From a checkpoint of a small transformer trained on Wikipedia.
Size: 2 heads of 128 (1 for keys and values), MLP 1024 SwiGLU, 14.8M parameters.
Training: a variant of Adam for these matrices, 755M tokens, 11527 steps.
MLP neurons of a small language model. Each row is named by its layer, matrix (gate and up: input weights) and neuron, and shows model dimensions 32-127. Each number is 500 + 50 x the weight over its row's rms, rounded and kept within 0 to 999. Numbers have three digits each. A neuron's up and down rows have the sign that makes its largest values positive.
A block is one neuron, or neurons of one layer that tend to fire together. After each block is what it responds to, as a language model described it from the Wikipedia text at the highest values.

L8.gate15:466517583535566497537508455551526514532533531537492506447471475532478490548568538519515549529487506453454582454467442404575552473531437630520518527555481489528511480505557534487547481485525492512585532589463526553499438538484507531439444476477508448439429500528503542527403490500601562484
L8.up15:487534432399511486559459506445519485560530461425384443442424527586550528503488593555485513504440589574414511503480353459557419513483486522456547544518521505455471491471499509459466402465505570604485481577548506470534481434461514587529502569436499437483527556533488582428505529527547535455
L8.gate92:523521546499533511503448501443455538474547476556513570488436460506489477494551511521523494488505429435612545516416489426486469464466538534508468416505530482536518522509519527538582489458461525555478506520554454438531485549413587512469387495637517500525553520489566489454491468482580524528
L8.up92:478581485413542482545513452534443477615400499437511537428465475529539517550569555485588484462429474565507479479564468506492542461413378442439437470484489542393490417534545566453640567544549551559500514476527501462608393542530602609475540493531483504448355477577413477453428512558534506585
L8.gate127:529486537513445504507508525532497504546488515453512512498556616406392460477522438524502474540452526603506464528514440396480541437511556569404612398485443448500477464447494510499557429498544469479513544479491508429648506467471527443520571572454459516524535466533439503482412435435581547510
L8.up127:543468467450486474531556540567504446476455549424417513410542513492510521512491527480574531440587526528448549529498558463538515459444614562478509549451513555624483484542530530545473467545519439491425649518464472540567475469450595568439508425610464582562492400538538523530511512474485484481
L8.gate278:533492589496438540451472481538488512418497413459468508556586497475500521462509594527550460412541445473460571478467489454531501504528500510441556431500505513374412452594415566408527525509442515560443506474507499502610468549582478520513451437420549511420524438489557618491552606465460496544
L8.up278:507580459569511439482538467422474565543406455490595489494466451491541534516621459531508494516459491503490561414540546580597406535454519562497431488504477475420489468583586408473577477525425435425548423503545463540552577480525523500502518517502474458621489598484499553461474520569513437471
L8.gate377:450463561547533535576563515578595583535532501482432463494420590479516491464530391452506486559537569557444488485475551403458553557472469537600507503476508542438435483524459516415581485451552450572509576551563421415485472537522536564562496447488532483522493442505533518555572487452578515474
L8.up377:463501533439516537416489578594500482434470509480472470495524490518459521561489501434569501373461541495376462519466538388538550499505421510464415538409468507423459499469537531516501456424513497483520558426409497533474518504531489545492579428429412580434554450504407601517525493546464506448
L8.gate405:575483478531430548367518444499534491483529416511480528537514632455509457420555553552505617521467547515536543482474435451439449503488484507457468575435493479576452409466413475543531532478479461503546566475485473525494452536449507469530591483494426518399528486470530602454485624533565574497
L8.up405:517474453471491452471459491457570458453609471585559550492474514553579468493599535453420513476562471542496447451457500530431555448457523559571430448556465565528453481470474466471504460487464432600455456431499455583528388515594487529525460551493476551489534624559477522573469468525507479480
L8.gate726:516430494567435453491575524493534494533559500496461507433553534467508518475556461580534505480465470495472437414419573513448573486441489487533554487539478483617526550490436517537475517475502467543527483532532487468494601624580578562446482537558448542553496491581476563540470429388510589521
L8.up726:536398585505474511515552498475489499525485449446545563476487486449451486395545557529534430425520470447507481568468527525521519527418479523592456580559432496515465532481545484429556498566472571566477548544521471513454468563592476557478476426640526502492521480458389517496469536408576472504
L8.gate919:567525522534433512467563552610492467470510492484485409500524521536463516459577524525525407516481543492459565413462488463473412440491533501514478501486407337538500509476560520434500433467588488503512512573478488489517516537503418450568515423533433465458501423539475596555484558394490558463
L8.up919:539486481611439409537554457448478532403519462520490590423439565532510461452513478518468492555513487440441512505446488515467448564498494490439511477536417471467497451623520538529498454431558447481568512441470568496526490490472502550522465559594520539510489500489448447488508597464513532464
Adjective-completing word endings

L8.gate66:528537551484478583432504464501503511463500539545489458564605414508522490384487541522410527510467560490432470441442465481446465494534483616489538499448517457593481466588567545467546429559502385388565407552555511509556535545510504415593541441527569503451687430492581452544544487507488538452
L8.up66:526533555526521471526486458538552462585516503528538508441462489519521566477469550484464562529569369486551477525472457492543479496512521508564390431503552450577549442479541447424572497558487504563386487553425508583495480530487516478599443574559388519449484482563454469437503519432555477564
L8.gate126:478558498456467498479509584576419482489560506521514484591444520518432477542438485558521468596487486496494522509556501582567460570541484494391499525565453454486521528499467523522526490468568547580501555497486463607642533429421519456438562563494513522582492547515566432531526501579549448462
L8.up126:496457540495400450513534570551423481573484459623487523490506530529457578474470468467516523506398577567484549505599478509590501560488465472408539498516562520504576426445497524572468410402511518478557499545469495505448562524569482512457470522569562512460492531484481502487618483520569460464
L8.gate195:492529547518493489549474604547533495571546553445566473503612541494481448557456456537366462424522379518488472494538487520486544461544614578500498507545528490523467589468361490389502585556458471493585567555478558512513400440538494546442504451398542415449463481539496430535508507492468622466
L8.up195:440562494481425544553571632515562528454541441558525552403592439476473586491416557460427583585501416390517496565515547481480430476542479419563477493452467509529500484451417451492434377471640602432511477490510480428506515421484449499518503581579525451531481483466519451388573541568493525462
L8.gate223:460601538525498486530462453546449543535495531584574507588501449471549453618442508578487527553472555437544450512522602495537452399506489544520501528489479477537461527461559555520469446447518422503533494464426533495449479524512409522568515572582402489479554642442474406534546546539510598530
L8.up223:521543506525463467532484528565487546467453508512531534483529455620521626521440544521505499516557454418541489515486475488431485579513421486530537492477450510419491470475494549506437517460423562492392416574508637617420524452557466560509537451523528538524449406556435430420522443575448548482
L8.gate328:494544527497538445493507572529590462490455517567524427490569522479544478555439514508400421479506512547518560495464433461388523478493451539521598571447449426565537527366464456490487549385488483450427541425494520536528430470504531522592552506512519503539576591547450510512576454488473491398
L8.up328:465468530439475507445515471561573608449513462514526525501527521492527510485519509540572443507425482513524514480632408536482533589380543483519486444497484490457542449531514488500528521519479515449452545523572542529529466481459525460507551444447501499446434480457515553502523522566495604551
L8.gate392:527467492540553538493470541537551510639530540360506476513523451598539484536532505414479472568630462620613532483431492559508434478540490490430474488440608473554595424561507520414464465432573484457501563518450469420469509594493494518446519526458520528622517480553517509514512368467507476582
L8.up392:554528479510515447516550454469475541563494493489515527552409578464584503526516486514491457520548602463588442567565447465527564412549471486520531469484488500475541506547468507478489496462467498440472578374526491609425524463418462374491457561459547588482537532466427553537502480454414530539
L8.gate533:526558429500487552482563524503411521505505578470490426540496478493532482541513438525545523591438528450485509445505529464482513508394463551428589445519511492541557429530568521523539572513486413439615424531437463519570477547529396464474473572497552470499529491504528417512498489495550499545
L8.up533:464545473576526533491500439549567537457477533571494407529518526456475486453444495637527458433459521483478579480467391533505523416496496600479545600534609493527555488512547513472509494459546505537541489477410517482408496557425393470454410578590578457520579635454540524510519526570552478570
L8.gate790:569557627503421551417448545546468505559545554539533456510535458503619540498494526470462410449552543534554491491525479574460513449590463473489570578502508502503517448524460470514656531390490602452582510527603506496544456499551516481559502473537513538551478551527544514600484454472544581424
L8.up790:573426434545598464681529536541604598509562528502523557504435526526490466515441452569459469511454560470464511536482467503424494471463478456529462430537433480501564489460456455558516455464434404468476500502500582530497532505589490437554545618464491508499527498554495457531535474488574547478
Verb "have" after subject

L8.gate398:565381573499529445524491464536492469467517451611547473541521511442575366497537555476589469529489589549574516525494580495568533556472519507508554519533534342507484493520486567545456468580458516440591394537490461471545437551558473514549435428486549504533473509564562533509446537560534488539
L8.up398:531472484443507504401532485548554520605500451495468545505631511507550476438512487428424357524439535460398504434504550469518574536408521585479530528489483580501529456519454446473489516570479584505549435493507529438411499539527385593547563561523530485380466534514512592454516485442476467465
L8.gate454:539517532437596439490464440548533511572501512476476575460490532519491514504503493476420452458449400529517514483505486502485473472374502482552530524532498545444469486462402606426517550506552521459563563337518466500506518522552461487542480479469457470477559483553456495473508480507464487486
L8.up454:511496480423536505515461543506514415538536514502485483436564561397493518447513388414556512443506477475522471471541486561560616491469467461463505479382644474463390487508485556462502564517528497393513576466471580513578557527557501410461537499478456480506451515505454459520512427543398394508
L8.gate495:521553543512518494500485592502569483466511478558560551571568549488404412454457503397532449472480468459488481631489499500539465398553524513461592544549461483578535544463468507526496497461429509497540468562546461464542486508557446429508542414582556502578436470461500527427505441551503497476
L8.up495:603417552443472487482518509524589540511600445455512513530505534511496436525536516501417591477472519466600541563458505502534497535502494447543562447501474537513419474415550571466434479548585371476575486583490534506549442408518487572496456497491496581491472476433538408536535449584604414400
L8.gate608:456466492499525433515535535513412501542437473531539457442491450523510455451439565414489497477408573453517498461515438545543541566561520499510481475456492496356495479452496561483555525502427475426501522545597453461554550561555420481537473586552462501532426523472435472507512471515540440571
L8.up608:476445482448480532533429517551481491444467537557434485465500587448418495428512588510544460532517624448560483544458450468514472408566473605541471519540495434479476441540415536510424509552453510500536482507504579527563554532419494521505541471519611455592458477452540468499443520536576523575
L8.gate666:475466563578489450468451448430486454524583505518486470447507430422491446492515545533463475518554518448498360418500469514531434544518427566488538510458559432511443525461438575533522534580379503488552493563584474525614452542503487458524373590527535598510476459534478466417346451503542573379
L8.up666:434452558457537510495455507613516466626544537530498537549502528539448565486499453510530518531526527458534527528423456501488510476610493521442536445460519449527481472422459583502579485450501537490468567477580471466574436563482538464518553589484472475572476503455509543441486496539513462546
L8.gate822:541482453499578412500620512616582426414461625466512499474547522514550445499431400463483496520445504465507450450477470460515463556532433452496519523584496522540430493558455481526537470457434408493469480469567477388560520435525430528486577418462447529540506543432492459459546475393582496487
L8.up822:602445522502468504466409509539509513512534477560512509494527514545397505552455520548524476487450556539480550497557551565461459525560503513533472561482539514565503540461474462525477517540389456419430479455506459506535496513515418525456445412460455499534528506494439475495532464403542443484
L8.gate860:540498511569566433463463427530537539543463441478530530505515529589452475454468556489540457517512508482475482532397504496546523469432451429499537480528491468531585506448388572560569398497373540476532478521604469421570558540481428464492544524520569523442493496543602478631385480447517456483
L8.up860:445449546563458499473491548571476465496488552528504466599452516410549504498452502509550549470494473537427503455521481509526457471486525505551597515433667497513545521535512472494508473510526525511480516591573544504444443626551544549480393523486511530610514513466418517528505520470414379461
L8.gate867:546526593582523482469401531499456420511564582510504582474573448608522481503524621434493493580510533551495452519533436575500502459595470471483401465501599516471471493480537465502447494469516453381481589558503451510500575480511445488519529546534473573471594520507400438485459604473518502492
L8.up867:457453542476567462523476436476478468612569473533405545532441508507565475537555565528474554609543456523585392510497435521516354493531543610501449441482447521514513507482547562482525421472473418538496507527432450523645490512466487444515493503492461447522475461561466509540469444544501505571
Passive participle endings

L8.gate10:389454503508511548422583529522563422425471494542432422550526426435525480444444532569621560532528610535473556456542609485531562399560455537470551444495535411580442548479543473454506425460545509462477571475590509470519555459515420594515470538504539490569600402533469446471440455505516611447
L8.up10:446494538506633479538487482459438495501504526478377497614552442521437422456361410563464545480512514484532515480455493493472563494460525450523499544473535550564525520470476440523535447500540411522442528454611525501485659532577522548495488533535540510523494425455476451481517566507430549414
L8.gate125:550512547562572554522514565447530444538536428455424552509543450496542484658581507576620548502553376477504475532437523483488485453489474517562454408446486568486441489510543428499528537447406495487457531572562390510519602459567519444476495546483580530478433567534538480491505485476447620605
L8.up125:595524500462553478521544523621468384471539569514493557467615482515551513490425436467516462519554482446500447433537579415498451529450512460398530524463544598464536560503474493446547605434490489525460533568500495449520507473489487530486500532455511485479518396496522444523525543496430532546
L8.gate139:402486541496479653547492528482542505566454433484475518472523503475574551549443582485487525543519421497459575523481543499514504540481411535464495533427488556459448389546403502504515470455558519572476547506563474497477465457511419534504494446548538480574515591517474435531441539467538467476
L8.up139:546529441442545540483477484500510578584495560424466499427541512491478388514501511514450520368564414473544473538509499463480561480545557493533364497498550526554509497467442443408400524557535440511480450446511508523526547625460516465418578552528549475442454522542456447542522439497397598493
L8.gate266:575583543561510617480441575504496462556470511585550516526465530512523442492524403517490543413461526522461579479454459491431509508466484514524399494497511542455502411535553466442514543537487468431420478486487512496406551512507518568467529492520416440404405474589544550570523581399505470592
L8.up266:432646536451477591544492493428475518544473467527441445568544539382545442541630473617432468533596455555442528463520449496365562512499529533449505466492482522448513493492521549562498482523572521571509473529470432522497604512486426504539487548414453526534475491512514494528561482487547508512
L8.gate360:525453467548526503601551558488526519452573590511456528428493506574638540491513529495558481527458384499552455404512517465581550476552483409452428438564451463523529533488447485416566503531481503446568499517460490542490573529515514528559484592462454536488481542397520485543489599434507575563
L8.up360:480512498523495489432404467428536507544509602496466450446463528554543474468428411448535563570468465515411456530570521497437425417472431572520540493520553485417492522493500557460551428603469472463448581581451505526564514567554479524528550472490460469487513525565495475481456472420405459593
L8.gate615:541579583575535563540495536475550431491536426565505480511588388502450463528494433522513426546546473430439501489577492510567512532523528519534390416481486544571435432505488464548563544419555434417595539436561454445538542528499527570537523587541574575509421522608459449542439511442560453543
L8.up615:461523426536499520415546625464559520522469516515424428541492558573550485551465542475478553464577554484496386520494402541473482534544584523436461506549454456395566471504412499495484492555519514487523459434541466489421450398553461603465523484573515490467498556454540484588506463453436509591
L8.gate888:502526519501525447507545632481578493474487463528450504508534454425471481576515502511537510496587418486499485408517485408468505555502529451544457498413594466486507517501560523490459435561487438570599522474544449458457532547560408453501455451468526564551502517533513534531433509528486578611
L8.up888:508520426484501470479616484483555481516451555539386496464477467475484509501503427562530542459455457491491483478454500511453509546514490513463526438536368536409463532522431471490489546590540548590536511496503521478550548408542497551555563434371480466509507439438658480441623453481529634458
L8.gate923:516537421538556542566472577490484572524483501538538461463529493472501438475547577441482463561471413499469482526444439507534574488445556504574537463432389473545469499484458433514543424452537426504442482507498479504561538537441441404518448477484429581503488543522530528437459564466533508452
L8.up923:406514592443467483571440514499471532481451455450489523547549514482450433560453533511446489455460429486454599589460461472468451463486536514450437580525470558503536492487482477478577492422526611463371400531440503571443572492432493400488454428448481579456514483568495570534430522586476552464
Calendar date parts

L7.gate115:549514489530528392544493509490546514599547492452516539456437541448518519502553519483488465460445486492489526449506515463606505607462521612570494484431675452621491507505557528419519548479583469384504598405443492366533561520465469499479509475572520523559581415536502524569484428527486459591
L7.up115:462478456488381529520600455521571493494533559434537485453515456487460388470520558583606559551482461444439498464493509441408525521514497436456510547532453492566508444501432499608530582605433427508525544479547518579484484501504496456483480463476557540585493495517490438513452471483535544439
L7.gate462:545525513545509510448564562484545417431595477542494553463489488548559468497447528494485462553553502537419414453462462560499525535517472539414588521524576416444474573535497458350495473352481511416491582555494514516521448454489529507575450454536523505553499477505574529467456440465499555546
L7.up462:479446503526525532428501493487504536440517476547482448467569485589485372431560405473473447595486465430416446465554528530491553514407543510487517635453562465514546470475467530551533525491558502490531521476474533568492525550607499452381589546596620432515524531497467521501550426478377539482
L7.gate500:447537468474529620524533462511569575549502450492516564476520536510498445473561519437526422601366486534486536544448484389416464425515531543500525441459542431495497499424439510487612541529459422469545512520559457463491501555523572414560606487530486481488530466382546487499481512519497505453
L7.up500:489508573523460449615361529531565515489500538540475583488457544542492496557479447423514393524516427570637518448482490471564475523543457488460498410474528631521564396485612526477539555487460419405479538484558453532473530504423539496556499536539489532552452593425476553489581462483470463446
L7.gate904:516542421556629535567589494548487478448585569463445446466615464514448427570509518485485439531422451480501501570510574500485423493544496469474511505489561412564621546447498505467521553496492476493627480501450488501529476447490489546471524515684515460540500509505530600564544376479464437542
L7.up904:460559506535553369505511510548540501485386509505469492555447504548501477436423410457424554535443544495586557512470431597542604536599473540444518489495504397579595519531529512516539495588494568511536532487567462524546472396509510496434472501579561519483459474464502456470488477506513485506
Past participle endings

L10.gate98:544558569490549474535545498524505398590492498599537487493455519381486513494448473518496457506447528583508548434607437436526516521461467518464561421506466412518464575472497535527544521468543541480556491464487504447529479528469543465489491540574512435524495451412491523503554480482455524520
L10.up98:457482433526412524476531483484522517485479520559582505452490493429519507497558478534439481541498559413400575551504535467495399482510519566467446454514475432481532423470510405527527490491535477570517466483461477551483510486445508559588473472515473569480471533500421552500464550520509423371
L10.gate629:475544399530542448509531416527515488491493449510516489549517576557517440414481544547473415477373504484541500436532553476486461474341478535488569519521418422529469482528484565498492535523576543528516431572478462543571424571528552579506468533496538434590573421431465422566504534498450569537
L10.up629:470488488451513455556488465557557486557410493595536485515502501481489468576548474472541465476504549576605411557573529492468438411524460535488506446622529507474568447505503563439433541398503426589532507528408519523577519552466503514480435471496504471529525486532448550445507446450466513482
Auxiliary-to-participle slot

L10.gate52:514509536473481489497465547572520484460494473540516502500541410504492548434433552505613498491529554562462492518503494474526491478449450522511486520444482532435326491524500442516506408458474594507458471527567477419540620575488480529514429551483536464506448543450494456524445580494559546413
L10.up52:414448561476520468503493479518442498479532534426566507452387559555582519620566608544463553531490513508495482510481488454581437503461580487538456486410529507579557539439535473507516473472481513499443421544518485535500460427395452434623578475506446502518543530552576486419512521417551494620
L10.gate144:457435588453539408512549529525462481513467484499507531590519524548395499506459529464590489529530516462528474403442502462479476504461491527477492488530543401454490503454515417477483489418382466574501521493490472519578505573516458446549462578528507446413521551499537478463543466485650531470
L10.up144:522471492470611520487507514448548500564528490497491596525597489494561440463482538529396477415495505441513460459407435499537499558489440613510484474428515486507523497521512504546486539519559424434431493516450489521510538492517449464636484493406498513475456557592552494524581498450517518579
Action nominalization suffixes

L7.gate145:519511516439617598550543428591530467581572578447494559495531485480568541511596563558511453472452529519378460536527478419498581471518393587428523505446386436413438574521477569450464536480521506543482411522499582529505501491551427417600555436432507526430551522548549543549432480475542513424
L7.up145:525531459567409597465586504429556501435511543453430457435473533567484487515498518477525484514571508523517491442550548412505514492542547587426446462573505418419528430567425551462550509521415439454573551468491470445546535519457532402458503478533501531455540550557361459447540478499437588490
L7.gate671:550524524435498585424592506476443433496536521547507503434484548502507540508508562510576483499475589567447467495488513452510392493400473555462516424490459475498495476526480617544570475485568411426500468492527432419557573552470454454569537444565476556483546496558442503461503524481593535499
L7.up671:523577503537552528522567463484633528377571382499413501460564484580520517471505551466583534513481560526434472503606470435497503493463466529424546459415507513478528496467428573522480500411517488575454439488484567503491480391486563551516498533403457451446564458577420566567517574457478504493
L7.gate686:547423571560454615414628569580522508486449476501474441438544593498530468523524543490511536403497531565403535496464534488512483480454511613397416462436452493511500446468507592503576506500437555415480482529539483480526493477460496488520440499474545491443532556556505504516504531516550448455
L7.up686:498457513414500452510498496459501514528491527540481550464517542465532471521492539511484454454605509499417632490475544451556487510437561502475548541483573428552443460507577488534468519429512530456475482479556512538570465437441541430512552452560439391512531500627502470428560521431559478601
L7.gate859:544538468518548535485564534494521508537508495529495441469515531469494527516479531524501410514528488617502451536529496499509530450467538554447544468482452506522403584548516507490572470541458469443573462516568434454549497594451540503566428540523408500482557535605436552463403531511576519495
L7.up859:517512514457478545486441489427469486448542483507500497419401468614482591459487513457540516327538555518453489597483561483541482456441543469488505513452468542478416545590471558499444553554511528481454580508563569513529490491460498492524457378505515607472506528490564502530517605537615486463
Adjective-completing suffixes

L7.gate239:571542458488473448618477564556542438461512575478524572491535704518508539442526520540435429513358501535522455473460471559427503417420540504535521505491451485542589431453461481484459480533561440424556596599470551480468470446523522553490377524514566494527533551523518515573489494545470527479
L7.up239:506468501508497608475555478552446477562532548459543565420564456416570543470413444481481455538504565483413478494468521535541615528392521581509568516534546451529513523474484455557498526519395573521451474572525513482477480546503488542462558567513537527519519470424542381512493460444476488444
L7.gate275:565550543524477543550463505550498534558516518535448593534497590577453540501567506473521481499433488506507484520490461585516536516499545477458501450528504387535473543471533453457543535485553612521472576545467544553539560462486416507555370441483464595539514589540404616470530385478487537389
L7.up275:501535476432453534609552624573530491481406626563546479465430567507530538590478455554504458452525637481521569470607556536397483564443464517530487438411438542530444511478426461485558445489553565446529529521431539430509526604405544491503507531530571503529515601530500512543548472406482491470
L7.gate392:568497513549422567539525546541424495548480579486483434490602455559528433497478549585505475482438471457465524463521528465537502488476451526503554516470466526622527520423492571492581515446515563396462475487509463563498441466435475453530511526547475541515515511475532484487522478506466525499
L7.up392:574553583520472459459582473516542518453461539564541619530558538520517412526489442468493522517495451582433539441529563522452539444480489484479355482528568437461553467521533479617435543499565423505551549536415556529596514549466454548509460454604570468470498473421453523535493412497458464443
L7.gate723:574462516423609441527582569581472408619536474532475546509533495466550546520497501516538388518482557531481524548465481518602382521544565509427507417548456521552558432498486448509504530527506627426547555556455509497420598536551538570547590466528477493508586512595450503537482531502595566507
L7.up723:529503401522515418462463479501464530472503528537529564505469446524518484555460595550514472477510484378447504478458436503548472574627505413405450452493378493535514524581539530538403552424544551517518459570487532596495507445455467592506553489524517502578463501516435444398621563492528414528
Word-final completion pieces

L10.gate232:491526474528491520395466542457489361457543530528485420540538488556485529540512473598571491538453420543483460538514532439439553482411547513580526476500432514436492472550455559503564506537475553521507475464582487502547504456564477482575544487435496430442460512560506438581387434545521607413
L10.up232:512555505492554540452539499526493485509542513601515521550455502441526515515536470526589521421470512635470469506513527479540571412511494522486463439475476499643446499512482511470500451499471521463520548487552454453582483445452541505557497517504458462465508497551459397493509485486618524572
L10.gate430:405491512530552492518493422526526530529522500585436518428474507509588539424534526455469473530476444581548476478421454529488539586454516503506613443394478513542506479428507481465549480475508477464554507592570484539498487515484532444408498651502470559460555536488474474473405535409574474519
L10.up430:542618454496467522521460535457533451469487424524467441443532501572545563521435543516519534506655532522464453520360492492515572400496526488571572382505577446494519478584513481535496498476395504447514445545566516488476509487474495508609505485576451513518493540493452510594413381461567504568
Quantity and degree modifiers

L7.gate166:550524583534608476553560523489490431478544459437474485517600504465542538443499509553405541531405551562483512509512485491501429574440418502436528468446503485430449511462588507422504560507505541499471546525588532519628594438449436535557608440541455493479456471628529478587470508531474495511
L7.up166:481503471505513421486550485503537552407497487498539553609367515459465474480378492520537562533523530417502434489589484461461454553448545440510510471546460488539486493449479500508556524477452507467479488551505414544396427527457441413529476547482439415510495521465485503430493500539537522432
L7.gate610:457549407509547459549513557506453438460579518528494578497444525562491443499501570495583448554541469488461480612487502522496441508517489512395500506457468544530486514442518493467443478497581617393567493581466474430533552541505450461496500564450492451473449504613510506471483499490536566513
L7.up610:577433522440562421557574525503562564452420548467450440471450489510652597452484507491430444481533563494451363581546481515472535530532490479593503473525461590422480562490561645499419479478508511453549552515551493541540519584450515479433559503466468550570534495521476450568566469487518517434
L7.gate674:561533510506530501515582581510456424552509506491448552504452486532533489436502509552389551530459514495506478474568500551444441553490544443484541527506495561467552511603485509331481408567495450457531534450456467501628512446426542327563546561543424541470530542552511432523487562565433434485
L7.up674:529430360538536399543443542448432490450564511614437494521463462536554506575525446560561485520579447357450462564532507484499502551533541460451575541480546597495491520611552516483406467496483516502470506461474509436484614641606603538481527507533445505486449519558497587511479552519483544484
L7.gate869:476476505515496468507489492565579412541459542378459542511570447518491481401552533646496498529416457461504455417517417562500506533513498468476456523511453597548576574503456549492475506567413511397488572480478485454523411506550558563489468515504447472469406486489520520469476575454537507488
L7.up869:504505497471468607540558527506508453467505480475424522514546493529511427455513483544539585508516489426530533483473570487534435467469473503420544414496515464449458382539489405509451486496466476454532570634570515437491598472552544488563453478510559575568521493422575480485582421551538449574
Month names in dates